From a checkpoint of a small transformer trained on Wikipedia: 14 layers, width 192.
MLP neurons of a small language model. Each row is named by its layer, matrix (gate and up: input weights) and neuron, and shows model dimensions 0-191. Each number is 500 + 25 x the weight over its row's rms, rounded and kept within 0 to 999. Numbers have three digits each. A neuron's up and down rows have the sign that makes its largest values positive.
After each neuron's rows, "fires on" lists the tokens most often at its 100 highest values on Wikipedia text that the model never trained on; "fires after" lists the tokens most often just before its 100 highest values on Wikipedia text that the model never trained on.

L9.gate393:501535528538489526496535508483489466492480488492467517477491480481510480519500503484511496480478475448538491516546538490507480483525500499503522510522519510465520533496551496487496477501467458514539432487538526486504497487497493470522512517501468521511493518501505494513494493510530541515468573499479494543452487516536509495538479497501515494500529513517498502497521480559483468483497501468534514516531452538513574498513474508533445489509468487510483498460482492521529480548453505502528522515492497517534499464494512457515467485524484469484524487476526520501427478462514506486
L9.up393:487516521561506495496460515436546486488495519522495558480523499499490505532505528519509494441498467541527486525482493481490487487529486458499507496569523538457552514471495487489516498496458500506529472515463511527521508487540518486506510530529496473542512487518488499482535481493524535500524527502513470498494541542519478462495497431465480511462518513526490522536506511445473500493533512486468501472501474487494504509506509463528535458477483501534529473492513480480514465509506547479458514516530489498487483513536515495471469485494523515475500503456457508507520544502486485482
fires on: "am", "ost", "p", "r", "ari"
fires after: "f", "F", "P", "t", "l", "Fl"

L5.gate330:485473499510488492558516489454482485479492531518488484524481484510486498532524506517523463461496507479496480488544530496496515457502497510490514479567458494489554523552462470488478492508498545485477480513533502498486507545451455478477534483502519425465474481471537500491480490503498494499500530495487529477470479465503492490504457518500490523508534492472560528507479478516489482530506523509519484505517515507484532482482500518566509495531493501501517488509444500484539504494486541479510454461533491482480520528507544553526505469480461499529527474517495469502491498541506467491
L5.up330:499475451520462497516491461540542485495494528524455513531502492500511510506488531501507473509461507473512494509512517513522473506550547473439489494505483454501513490529484525469509526497491507520446484491505467484484484499475498528492490487504477475468494445496541483535503496530530469484523500488500536468508481451499518519469536498444517515548523517521527517489473501514493456508468522511547481499505522494474506478500523502489525497539490476480502537549484511535490535487517520500447507531495523505430544553527511553537457485505498480497552481517475484481484504502488490484
fires on: "first ", "\n\n", "second ", "only ", "former "
fires after: "the ", "==", "his ", "s ", "a ", "==="

L6.gate558:508507493532475518530466436467525481510487485505512520495504499525507511495506509537547494503527526524496467478513514499519456529520503468455531467543497505521445498502546480488510526517498473500464491494514516541466470449465504528516453518538529475476498469514533482508502496496513511492546470488492536443453494506482515497493522491467484488426533527522497518532504459519530465498497467515502484524500530493459528518512502470512523475503482455486518489501438519505524542509484493471503500498530523472543499506498499498461522497516474468530494506484509525497498573501504534530
L6.up558:449531535524490522496526515495471530535488471516498486455515480491549478514477489545506478483488519490506491506507474488535483464548492504463485496499517496519507511502543483502519485539488549495481461480499527513517513476500493512529463502466524494496526509485471453471496496486469505470458463522519510483503500517514489489540461501483492533477491539483504454514468483500509473505494531518504528500549499500523502494566457512492504521489483526519459526460483491471528465542533475485559478488483486507560516462505478465494516498518522504554572515473497519458500485500532456500
fires on: "est", "idd", "g", ",", "ad", "el"
fires after: "m", "M", "1"

L3.gate448:516481463498468494459477479495465519492464471485502490512516518468445493533462464478484515490466562470478527536517485484498473490520525496518483529491491483506481521489506447493513495494507476496516521531525500539503479471478461486505493502506483524529504493546474462550488494490519537536479559499488518441484488447521488526469488531506516544503538521495555516479509471525477539541439487492532479521508504486499466510547501486493497504516496508500470499501469498520504545471511497484494533506541500503489491482481500539523526486457491470515438496506444503458509500504483535515
L3.up448:512493477524519510472499482483521543492507540496486449484507491484515459463499507458497543514497510497482490475517460521487507487509494519520549543504520530515466484491514480515467518530472451503505545492528481498485513492463482483514459479531528533504499518573509530440505461506491469535477540468501515510511522488525489517514512519547509539528527451471464497514493475492518565539476477461510505531486469512485445505511534498506518501499530493522480504475492479502528514464511507495460518496464510527435464488481522531531495513480485485520476499497449487523489496497481530458
fires on: "a ", "at", "rec", "named ", "a", "in"
fires after: "p", "is ", "was ", "P", "as "

L6.gate611:493545507502494491491538496514466501497502505475456514483459473499548479509546540478526545514532495490505514475517515514505437517496554498547530538503497502517478521472515535503448527490502480486490508472481476529497498502453518548493512543486508513523494504466503501518491521487547505482530509499470482469509480481500475508509518488486530501490437518457461434495520466539490467518518515476477481475499462539475481492524516475463505530491506523484486525500504495533524563534528479511439480491499483501471444503465559484480505488493507497460491469502504521502484475503501511495
L6.up611:504503449487552535513515454529503484517524502548479482486483495485517449502520519491497514537498498532503532532469461502481481523524509500506473558464495480432483484504475517534492501513532512495477481489524488483510506471510494460542505521521445515519457504508468497510526486493533535562482450487507468527514504535535549452491528525493495459479463473511476526518520473482473519522481489510517447521521526477508470496495484481472487494461433523512483508478479488491528488571499493497466510454497480479496462522495484539497504498472510518506496502531505503505508519486493526498
fires on: "This ", "that ", "It ", "it ", "this ", "which "
fires after: ". ", ", ", "\n\n"

L5.gate674:496478536488503477477511472502526486445544479558559518473526510516500511506493487571498502551486485509470499499546517501515486502461523491512536467518499515534502497499521476564513518488513471523481507514517483520511495471507484527523540515460490502503546489495479495521513490476485525496497509483493501484477491482525502542499489479504492497517561490505537485484514501515538536532452536514499543507520498470528527479497497483498512529507483478504452491453505518538494488496536457493474489475489511475479482516541499517536481527497492466480456481433521493532504529486465510419
L5.up674:504519494465476483493502524520494501527513510493470499486487524548540460579498530550478497548543525444461502519490543508508489508504498506548476510529534466496485497521531473502464487487548479501507518529459460485468525506491501511506514506508476470507527497523449542453487497511516510546492487513479529492472489460499480496517501520510488516508468468460496506510476506506471520531492499534475472482514522499478487530519549559467541493474511504519493506464489490483471482528488478478505541505510505524448487488532469491493515506519485513513450532503539489489460466492487544456
fires on: ". ", "t ", "of ", "in "
fires after: "St", "S", "For", "New ", "County "

L3.gate373:520515512511513484501520488514493454508503511552505495506516502480536491490546505468486503467490508542521511516526432523480512493465519489520528459495496450521516496447464484557534509538501538586546483526463459485483525520525519552485487489494497461576530501470523477525517502484509517500503477471509464470519502511484535489529488466481522501523512470474536509462528521484493472486499486484472504525481525500490493455448481487516518484497527483479477469513491521513510512500464497504508512484538518490485555505484513486507502491533481487511476476472488475484534478506454477496
L3.up373:472541532535538486508499456498475498530510515539513500514518517483507498541455486498512463515463509511476516504494445493505473523532530499476473469452498443523500515509505508499516478535510578499529502516560512474492505458489482488480528539478512481557494525512494481467544513487515491515434505494498496506493490520525465481530490519498547539484519502473551454524542531502504454534484530438492491481491521510516499485518483511488518516506503475474463494479499501507498522510485482536496511494480569456508473543494498499497505521518510490489536472464491511474513493470524507494
fires on: "- ", "| ", "ist ", "ite ", "\n"
fires after: "\n", "\n\n", "p", ")"

L5.gate59:530495505492446434498499523544503497503525481472486524502517495474501539497536437556487488469469536528492512499519454499481490517487520528499450478495463503455474539458503478528490522502520475503482518519473462502515518484491482570486480480463513468464521480558527509518525534522543467453525501480505511532534480489497507531488497486500498495481522505530488508520502493479518516481468437481539512505509536497492522507506517483450517505513508503529533436536474511500497534454487471480510537513517517504482510501512456522541509484527514505503503477497480468470502491516517505488
L5.up59:468501476501486505478474479495507484498502457533549506514532538516532507474528579506495477484488496479482546495498512483482537482500509532515484499523473467436504528544497470511472504532515484477523491504487526475493498520525477476503517508516477498470474538499514462513502485485495512491470484480477504549466480524517450490435497470500514445523478531473533537507514437554468524486504516502466466504471508471496476517516533536504503488475533503483543509497511494464538502477497481485446524466496480514545495474491505496506472525478520509465511478554486491513481502546520517520
fires on: "\n\n", "uc", "Spec"
fires after: "|", "S", "- ", "--", "a", ")"

L7.gate425:527474592506495526499509451493527530466502510461503508488539491509513499487475475533488521502509515505484486512537526517454520464491498494502491466534556534485515503469488471453482482478547509492532515494523494519527490475484493515506546502450511496474483522493489485489504473475497502492507516477519536465459480495557511527524525479484539479457511513531497471494518498497527475528458574488519481475438437486497504448505498519490517533509482514544467484512483517509474526536493492503522486456542490497508501475490492492531501469507498539514512495481507508531532524474501491475
L7.up425:496496502462467512507514497446503523482504465503449508477444503491505517484490539513489523520497507472494504538516519526498501467489502521482461484485466514538518498512505462486474476469548531484509499476513489495492507487513521476495496474483496518530451509483532523496492512456465517498482530477485485489468515502490489516517533476503527546503485533517562520511496529539487485536512545539497471537506467472476502485470524545485545488524491522499516480471447487549484453519494533490529459545507480497515516447454488553491490482482511485523464509481499496518514454526528431493
fires on: "-", ". ", "os "
fires after: "al", "Al", "S", "St", "L", "P"

L3.gate12:516477459549506515485451535488424530508521510511522474531528521436495515468461513503498496533473523494486544463488460514496494534548502493485503466508513550523488471486476457530500546498497484482494478515514552477508534523487482475468493504503498469529469452520508473477496501481504496483496510483510479485532491503515533452559489495520519499533480520484509499539531518487523530560498492494536515505493497518505515527540503507499536509501477509462468440470542506535537511515516480504494513503498537504472463499454500515512503522493492476475502460481522465492519511478529481482
L3.up12:471556506494505534485523531491465478528520466494432506473490451460529534519520515498503510534491461468482516512520544521446464535503513474470520501475484465450466510517486503510462519521500503540503497480529527476484500513515498492496539503519481497491540506488480528558493474493499504493430546502526505492500490490491486490491496510515508480531489499509514434501538495458476508524550488512487493467501551517502492480501504514523494519492502476497522479514500509513537484537517496491516493452484528538481536483446470516481475446510514481453504492497549505529532481489539480511
fires on: "| ", "and ", "of ", "major ", "played "
fires after: "\n\n", "\n", "ute ", "Party ", "al "

L5.gate528:517506514501492530481512497505458487530512453499464500481526489476497487498556476506453522517529539475483498470501497478483502491517506517514546502471473514471507491495503532498461500498541482486476504507521531520477472480480497520471550502492549508452499468509448452490524523529494506515444590511475535471503522505470462533468496500527517528490507466539499514493502489509493463540443524482562515495516498515513546536507497490464531507528489502489499507520500527487492517527484476500523530533513520491443493497491448479500511496483480535523520485506460497497466483518511554497
L5.up528:498494493546503511498520490569510529501510504509470482499486534480491510505461539531531524497493541499508500513481522511513520518497495525547522487471531481514538459519515513497467554531538506480488472493504552516463457498502509523464487484471504455470499536524480446488466507525521519474457533461509496484499523484479523429519515533484481485481468513524509495488534506515488475463508512495516479527481481495500530560537506501501444516488494505489532488511489465482515500509464508507528489467446498488532451471509501494498471500481507548473528512512482481561479442519497490496
fires on: "\n\n"
fires after: "=", ")", "er"

L9.gate337:450507545524468491476525479525501508497525509515432477458521477506447476533520494560542481487524532514475528525512519495505456489506496503529498493531495450536451462497483508526460503512524493534475481485525475517443499512484509482527500519494528473470478478529487512500497546482497484514468492462502514481483483500523530522493546530533492512467542501468498508504507451542482470502493477528499556492535487521526526541532525522522474535489531500527471528442502507497499492492470500522496506486497478535533441493508495477499525512497494514486447489485492478534496488488486505491
L9.up337:492448501489495517483515465508521498496513534455509478499500474524491495459491529494500487517535514512487483530488517501493488538477447491493513452522488506479515485556438486493451473466514520467486546522548531528515510514519539515442487492510509528496472515540507495488542477499509498465514496488480509506481469513483525537499517502508513525462484506474491535498499506489535470485499511482483499527487467493497528495479522536492498467498487487538496497471485520562486451505487547515518427483467431504518532504451538509505473534499507502550479513461501492520462486464524534491
fires on: ". ", "est", "ust", "t ", "it", "child"
fires after: "St", "c", "S", "il", "C"

L2.gate660:480471495482481559481466470482486487524485506498504540460509501504510470515534509507536446500500508500494503511491536498455501520479480473517491506519544499533479515513479533494465526480472504469455553521508505482515490526488543462526535519460506499454465509499483555511514496517501500482540509488521461483514456483481467467476472516508489481487482523510509530518518481524531531456457519514523480518490518519426478502479523458443467527492486472516546491515470506517455448512481509454461531493508475483506467482469510512513521481525523533501497503528493517483495492510527481539
L2.up660:570536523524483512506481492534481492484515488468506491528476559459504517484523524504490464556496473448492460496520516474505538502487528495515472505507536447498509472521442546499506498505505500487483519510494490499529492500475515483491518508494496550479494518522466489529499547476488513487479526523491471464533511510502488476485530497510511535452457516511471501466519465489533516503521511547471481543480458523496493441508515467480491496488488515543468490493481483476488502525522514456510485510522484502522480543471474516510465551466566511466493513511481505544470463483500520495
fires on: "it ", "It ", ". ", "elevision ", "ook ", "act "
fires after: ". ", "St", "t", "b", "B", "h"

L3.gate323:518509470481523542514458485486472489499515484518493512563475519500517492540513529439469484499499493490558481494503470505535506510558460521507504520525486500504538513456509503473503518492530504491481505514501525528488511499518451504473559517461523502506501486494505470460455486477507457489505471501471545482540495485511519528480490520528550498475487476489526491523562451514502487499531492543514504489524499490489513457485478488471476472472441489513481508457465528495509546502508498494499498493486514483509498573477511523496477497538498518515495511488533491478450475518495498433
L3.up323:520509520545543516535488510554550516511530538457482515506446478490455458506523498487531525499497463474490492487526516506482544488531517544513483540495475537465498532497481467481424507494506469526507479515521504436450423499496511477473522494527436498536462507472525491497527503466513483495451497491478498518520485502501516479527528489491490448529478484494527447511502509495482489486530519533479498503520529486462478485517479495534507499506499512502503507517498517512521509496501546524459473488510502488517488462493530510481479517545500487486479503522523522518518499461519485493
fires on: "=== ", "The ", "= ", "amp"
fires after: "\n\n", "\n", ". ", "B", "C"

L2.gate285:482482488473530486500463470502480527495499497477520480466492496502474504539544515495467491517464534496488481542518549501527505500489534503507488554502488536538525506490543496491523557429520525476495473518489528505486432481500460491498509474455467528492502526491491436498463503521525460480459518483503513481536449506524488521560493501519499527506499533484507539511549450507464515513501499515523497479500503501520503498526464497483467522488485514546529502463498509495494496523448510536525528516505504484531473495489520471545522495471492512508450502478486498485501453534486520482
L2.up285:463477430488528484481496487470503541522507497464500513497488512485520500475501452489499480500469515514494469537511493518523500470465512472523515559467428509552507490527462522503460495510521536514545486499463560506511474515523484477484505485503504476497471496474485521441488548469483494473515524485515522471517501516476487510491478506536482495523518509531544505482522541464496517521541476505538490488496555542544530436487487461506483529532491495509540490502501512526518531525497501528493498516500472505485498482477512508561506504458514466489492475468531504471505519505506532497
fires on: "=== ", "- ", ": ", "= ", "between "
fires after: "\n\n", "\n", "al"

L3.gate358:473518467501459542454484530514486503533497512478456468499521499468551472455482507471502504514464533470498506533541529502508459518530491521455501512505479520490494493525537461504483518471510459527502528499493471483500462459490522548523491499505516510519502472539490478481512501463534508534515544499493517465496512482536495544494489549518478505517543456534486471507468472498497538500471488502515519495512526526486470489525507473531502535528523483495472471533508497512556524503508482458471509494501509536484494447546521523497485466470493530536462488540468499460502526490466486479
L3.up358:474434551539474529434498461528500532497463512506515513512518515511476504489487492495485519486539513516537510454514486493453510494548508500485467534449516473507459452494527490476513543512524485512533509503507493509473501457478485524509472516486508495508539464500490484525537497518487501518527464518510529530507495488468442543458487515498506533565534500497462526461519475513532509492505504492502516492489478457506474505489499503468521464511537478513476497529494466543505496489516493481492539499516504540459496530510505493526487507513456507518528487525462478472458520454535515515
fires on: "a ", "an ", "is ", "ug", "u", "a"
fires after: "is ", "was ", ") ", "Port", "as ", "ass"

L7.gate322:497483525478434478449526483492473531470514493540471531472535496545491508512520496540483523518475515514492536478505468508514476505462499514536547458514505512496479532510502543522484525511564519522566487489523528472480500477543542517506483529522543499501527469530490450482519445480499510484497520498483568483470461471506544520531494542502547502457518499506504497495509497496495494472480532487510493479522489493509501454499511492474499520487491497519491486533487514504554480471495477518516469460517497491485464501477499500502470454484494465529478504519491487515527460506475468520
L7.up322:476519539521521456499466477480545502497497505461483512501511500491509502551481484501462530527518499480507477490546519513495503490493481491514450527485504531488513448488524488477459477518477500475524545518488494478496532537469485504509452462498510535491510520469479504495526542483505476463511458499496506525511465529492427495491538509510499475485540508514468499510500500476495504527544512514488447533466471474533479529481552503502509469519499476507537498512477487482486498536526518517486506522479504541492501450508442502526498567489517506457500492500561487504465476528533548506
fires on: "of ", "t ", ". ", "a "
fires after: "S", "St", "University ", "ant", "L"

L9.gate517:520516523500458495511514510452498497504497545512529498483525535495478473516525472473483484506490484508472509516499486506469492452504513509510496483509536499470499503552504469475533468465512471478516485520514509512498490492480537492506493542496456463524488523463489498532492471498526489479568497492515503503414506478509494466516485521458519510484504490538533486537514528582481488503486554490518485530541489466504485506482466542539479477509492491531489495516478520518508491538467478450480510517494498529518522537500521498526515511500496439509499479438511506511451505494498464562
L9.up517:491538520544446537495538485518512540481487502465510490459444477512509462452497490515498467516478465489505485542497522482525512482470483521495500466519452477505500462500486477510475549508472529515509478456500495532479490491499485444495481496538520496534453538482503505454479505472517479509480536512498494516499484562495472536530518515501503501507541517479485504517542515494539487483526533528537507465526505447498506504505548525504449517491490506487496507503491481482535483489487467509509495516460562496502535525482510524519520524489482528434454482513531499525502480509525493527
fires on: "y", "or", "min", "os"
fires after: "m", "M", "H", "er", "cri", "h"

L2.gate47:497500514521495518526490463498456544515502497533516508528450537491511543530524515487501506517502499515492550447496494491477519475504487506532537489483512480515477540549454446501447476508430457429506502477505527513526482483456485511493488464485511521488516494516457483487505475463508485484521491503475532515468477540506516514492535482504522474508523516495497519542526491565535552512537465507483472500506495521515501497472506500518473482521465499448461477511492491519499515484512509471473514520491529512512459506492547507514485515512460478496539502486489496468474486486524486446
L2.up47:519538477536490526483546516476477486481493478495543458494487510509487515491519505477476518524478545532504540535456506500518528505474524480461512500479509466499470543521520517457473487499527488459477543492525508543524509478504489525502551485514534481430463510518513493498469543508497519464535497504476509455495528520455472494511473542537481518478484461481477472512455529519476516478504487494526490484538502468493460511484518501581483499494567497546496517532509524455500481494490492488485519493546488470505496485508500481489527513471490529482496499500498474505514510490496554502
fires on: "en", "at", "ac", "A", "no"
fires after: "N", "K", "Gre", "B", "ch", "I"

L3.gate91:510505510464483478523493468451474482494491457529441506432436493483505453507493547480473483482500501480536509491532475503522492515461479512518510475536442543543508499530504516525491497476512511452518516437485477464525544503517494504443554537520529515475491538479517523457482536516511498505461500496473497485484495509501506454503552549491505506508472501502497511518539494498493466493510489513489510486482534434467530512499536476542540479496530515494495518484466520489523527503505496480518522495471474491502527498488502520493509510494513491499492494533502521553489511492476470491
L3.up91:539490500480488482517465491503476546512517499506488509544488540474502495528507510522512506516520522477462479497493462540484531521473514500509494530471508526500532496488487496509482528470496479486510524491491509463491521509543505511471543550538491469508475492507513487493494523509460486487482530471449464487485455505516523485524533518512521468509461565472495502496491491456488562538530531518539456543465491513473522483501498468470533476486507498489471512470519513498508499566527482478507476468472460538444497517472503528493531483512543472468452484505459518518468478472464486493
fires on: "It ", "The ", "R", "thor", "L", "This "
fires after: ". ", "| ", "Au"

L9.gate153:521459492511478455567477501451529512480485523534490510529495500500493519478475498483563513477525471508493483467519522495500512493464504497502487529468521546493540487496518494468482508490517483508534503511513517517525539547471480509443483491507482484486475488528475520491465525541530475546474540492470479463496493468534480458470511496484521519518535494549501538530516510541536509527507461505510518479538507489473537508551497517528456449504481482464506479514455484474493485487512484512538480495527513531510488515518505495497493506495529487525520498486472501471458517568511453505
L9.up153:486507481489464513515478488478506502482497538482469447501508541542477532459522497488511481487500503460475524496489520506503517529465502507534495487500536505490502509478508528507518545533562469503489494542521516450490527523466508533484496495555537480493510472545511530522501515515496507482510529493472469481499461508500471487534529494520464446474469514488459513495444511536515482531514489512474520493528453470469468519488468492491477541472463491498471509475504476508529522530545516510520499456451552486494490482523538494499504512480486491484476532469436508490508483476555481510
fires on: "eg", "en", "\n", "ec", "land ", "enn"
fires after: "H", "om", "County", "P", "is"

L2.gate736:504472536478512495522496537490489472512535480516524505501523502522507501521476499533514518459535489485488481530525496498500443510495492483493485525559452480473510498517502474539453434499472494499498509469519477499484533528522532500475470457505485483506471518507534537528492475501518518469525517505457515467515525480494517459471490488513510533484535473502550514520503492505513477512511525520500551474488500465494557542500491497476470547511491443452455498438499499544512497493499507522474504529517485488450506486544520515500494535489503496536517472468573512506503504537506507471
L2.up736:502523498487499512528531494474474513538512471519488491526502534470513491464521499488536538466514484509505490525485518498506516479528444470493494483536517497517533469577478473462500487542488555468469459490471477530516489523520501527478475479494500513442443470485497488479469505476488524458521505482495538502520486501494514502573546464491516504489503516486526503538507533545508520552520478500489468469481517443545474497455513489490479529506493483509487481466495503503484526486482486466473492476519510519514552463479509519509499455485508478503513491561523507481486528503527490510
fires on: "ight ", "-", "r", "o "
fires after: "ad", "l", "f", "al", "fl", "Kn"

L2.gate180:517521560509500491499478508455491544496487478497474492457532463559486470484498493495485478533522537488507508479510507494473503525538506516452487501532501543469492488541507458517471482469505493434466460513459520519488514493465478555481517524477540488466479503485503464519481500503517501511528485494484522505462514473532477505518451490455493517475515510486541520527495520555462523463500485492530511498517529491557526504470481473510481515485465454527501517491499494488487479548511524473494504493502522505536524493504484525532523556499485518562508511491501490475462489529498509470
L2.up180:541509558497519523528496477472530507496494508542507492498541500550542504506526537518472488515530490497507460488515535484526504525503512517478497481473499515427443486531503484503505470485483491473457470504489511505506507490498456503563500477503496467472489527473490489572503488493479515518496467498517490511468512516487479499464469505483434537474503530463516489509487510511482511469524566503522497517470493488514492521457498490534460495491477466539484506504542505460507488507480501479492454468479488531550500478496547497503514518499460500493513516505540543555491536470485490496
fires on: "to ", "ak", "et", "ad", "ul"
fires after: "m", "om", "5 ", "am", "9 ", "M"

L6.gate567:475520458539533482500483508491492438496526521515510428464505538472538516520540555528466491504504539496504470513524543525477464476527501506519501526526483489513454464496498511550484515524500505496490478475503496485501525498489494512485529462484509482425484473525536498492515518527518565503466523488486534499505482509466510483486474479486554500525473481490541526501493478504534479519509529532499495461497527472474469522534512477492495470471492503500510474468495511478475499473494493484486472507460552522472531536514482485515472501489511519510525490493461491481524424525489514517
L6.up567:482540510497471442508509514486461482529518508534511469508499516487504513477504509507515487495508542520508493518493501513482477484489491488519516514485472498499491464458474535537518511503516507521520524529466473484493506490509509482490537475520437546498457469481538468514504511536496507516520489523503491473509472521496561495446465502502463505485559497503512511531497483551566504519503475504526491490512511538514507502477510450525476497515513486432571436526451499471516544482492470501499491548490511448515522522512484544510481514487472512505492498448491465495505532503468509499
fires on: "\n\n"
fires after: "."

L5.gate647:505500480478462499475481481521490443479510486493507504453501526431492489517526489524519542507519535490494475510507553527458498476515535482569473489533497516481493475535519456485486510474513481563438469495498498500524495499517490500494521529476514436472525459495441495485507521505496494516485531490490499525469496476507486561515482487513517511520476536517505525536524491509528478473516514515490490488516544471504514511504543545476490484515490510479478468534469524495525525499505490503527519479488535525487503457498500515494536477495504519515510456532484491508530451493505533570
L5.up647:461520511487460505491473492514492501510512535515496494472491490489487457473495514512469513481466532480504490543520532511494486488538535482468515490556503503475476438554533491528526516503527446502506498489496505479500484502470511457499521423496460490482466518533557494502563474548476490516467462512488514520518521486518517489484495524533486480538493497501531539495483510532493460513496474480460524538517531489498501551522465497472542492498509482478573526494495469468552491489502538448527504498507477493494487465535504527527490473505477512511493491521509468506509505516497506491
fires on: "\n\n", "made "
fires after: "=", ")", "er"

L2.gate481:460483491498570493498512507439488517521518442513461472497477521472545498483496484524575480494467540511492492508503510483498532508538501455520549504516497507481488506503445512541486490504542518498501481464443488482485549483503511477499476491475497518551471532495509515470555509508467513524511497517530507456507470515507505487531491471469489460528512521482517503503477541484474492496490522531488478513472492522508478497510516472509495481519528488472493469500463483538511536540483492471530481455526516496485515543490488494491448520530494463481483473516506480498552487545478523485
L2.up481:528512493456518519484510535498488485502505469490471516480507449482516495484490504470504490520529442465480516531508524515494510529526476505434516437504462496521486522516468509513494488512452517454502470479487549514465488512525469442503481516540524507470489557503501525530499521483488512506516515508495516502478527493495546483520473503464514479470500496490508462535563510505481520488570510483500492468535473495501502488500490478558474542518477506483490504459472478529523474504540462505458497507477525469481514473474465547492494487535480462500485492459509495523520512485520466508
fires on: "| "
fires after: "\n\n", "\n", "ation ", "tion ", " "

L3.gate300:466432540498470503497481513505492510506479481502529516507488489557541525478522498506472478467481499489500514530513497509512464515440529495493529467523509482479498498502523531484487538515522494502479475494454544492516493480465517546446509470486457503496531487476524482520483489494495478521552489476491517468535462491495455476506484489463499529500527510490536517512509492514447494494531533504497522499544492496570528560524401497489484525515486493535498478497500529473532484495504507493456480477530477485491485508524472512523522489501474520542488472473517501543527504520488510506
L3.up300:492489523541448527493511520506494469518476499507506446459487490527536492519542508512470545499473510529479498498480499482512521533514517500506494435489500460552487482523516552470482487510503477475503476477525495472487492478558521521482482491521508494488553493468486568472455485525502531540454488523498501498515484546544470461516497511465512514514502489485513524477466509515494486479504521523511530511472456489526511522525493480494520492515526478485499519533488498508463528517518447486504509526478494497551502465469484518513465486514428468524498514511505524514523540486485453462
fires on: "ack", "at", "to ", "il", "art"
fires after: "p", "att", "tr", "d", "ap", "J"

L7.gate638:492486499476469472539498545501521523537480502459525539515547521491527524467516532518513476460512558442516505547486513489466518479489496511541492519510523477451516501485494477481527493518502474502483501495498513523492511529521498491490486537516476501457507517525525532484483534473529486477468511516543513543477480458467480508453526451514498539455517548506474534520505490524515520489510486481493471545519519549486498457471528455515450483498500526541458497522477463492483515497482546511505476482480502533523469519510515484512506521475513479521505499457467502535496480496510500458
L7.up638:487504463486526515481500478482511521470507488515510547513509484516563478475493513568502482512495518508557503466537511514503483460494482485489520485466526492513520495514551553505535492545465555549496461515494484469493487484522515545522495513474488502504530473500479536464501492471518450477537472505480489519507526461521455496525514491457495538506529512492519498514476502473469484465513486477457489514489510527534474475454529507521485495545482480541526472478511516495531527527477460550493509497497507533513464520526452485481475478493491523488508497499534507508525531522480528461
fires on: "es", "ov", "av", "ev", "and", "am"
fires after: "f", "L", "l", "ol", "acc", "F"

L2.gate394:464543489523506471471556473532516498506476496483473494516491519480478504489492466487528482501481514493524535494471511477471510506478526493454515484505537488523482478480487480500530514501509529525466486489487500507494503463483519526494544508520494523518511422473496494499511497474499498458536436507516506502504519477508506518493482513487527547485477500516523475497545530485479487508476503490490549497501501511514507477475492491504538497517527528530471485543519481486499518498488490465494535541507472451448561495512511504479496437490474477586503506560528447496469559512537486493
L2.up394:516514476553464466527467504447468526493524544510493477460481481537510481525532490477491441500490529464478527485470527511495473489538504507518498538523504487508466521486504512474532500505530515480472555524481467534522485513485516476504526486473453501473490472450482508518453512495523503458495513517536510490488468522491487491491521466508490491484490520536499501521511499505575488501524519479517507495524509445538511509482489497497522487500510494479494505563496497485526522494482515497526463489508458538455481516502483536481493532472462476501447497482556505453532503458540482507
fires on: "the ", "=", "that ", "a ", "O", "m"
fires after: "to ", "by ", "J", "ed ", ") "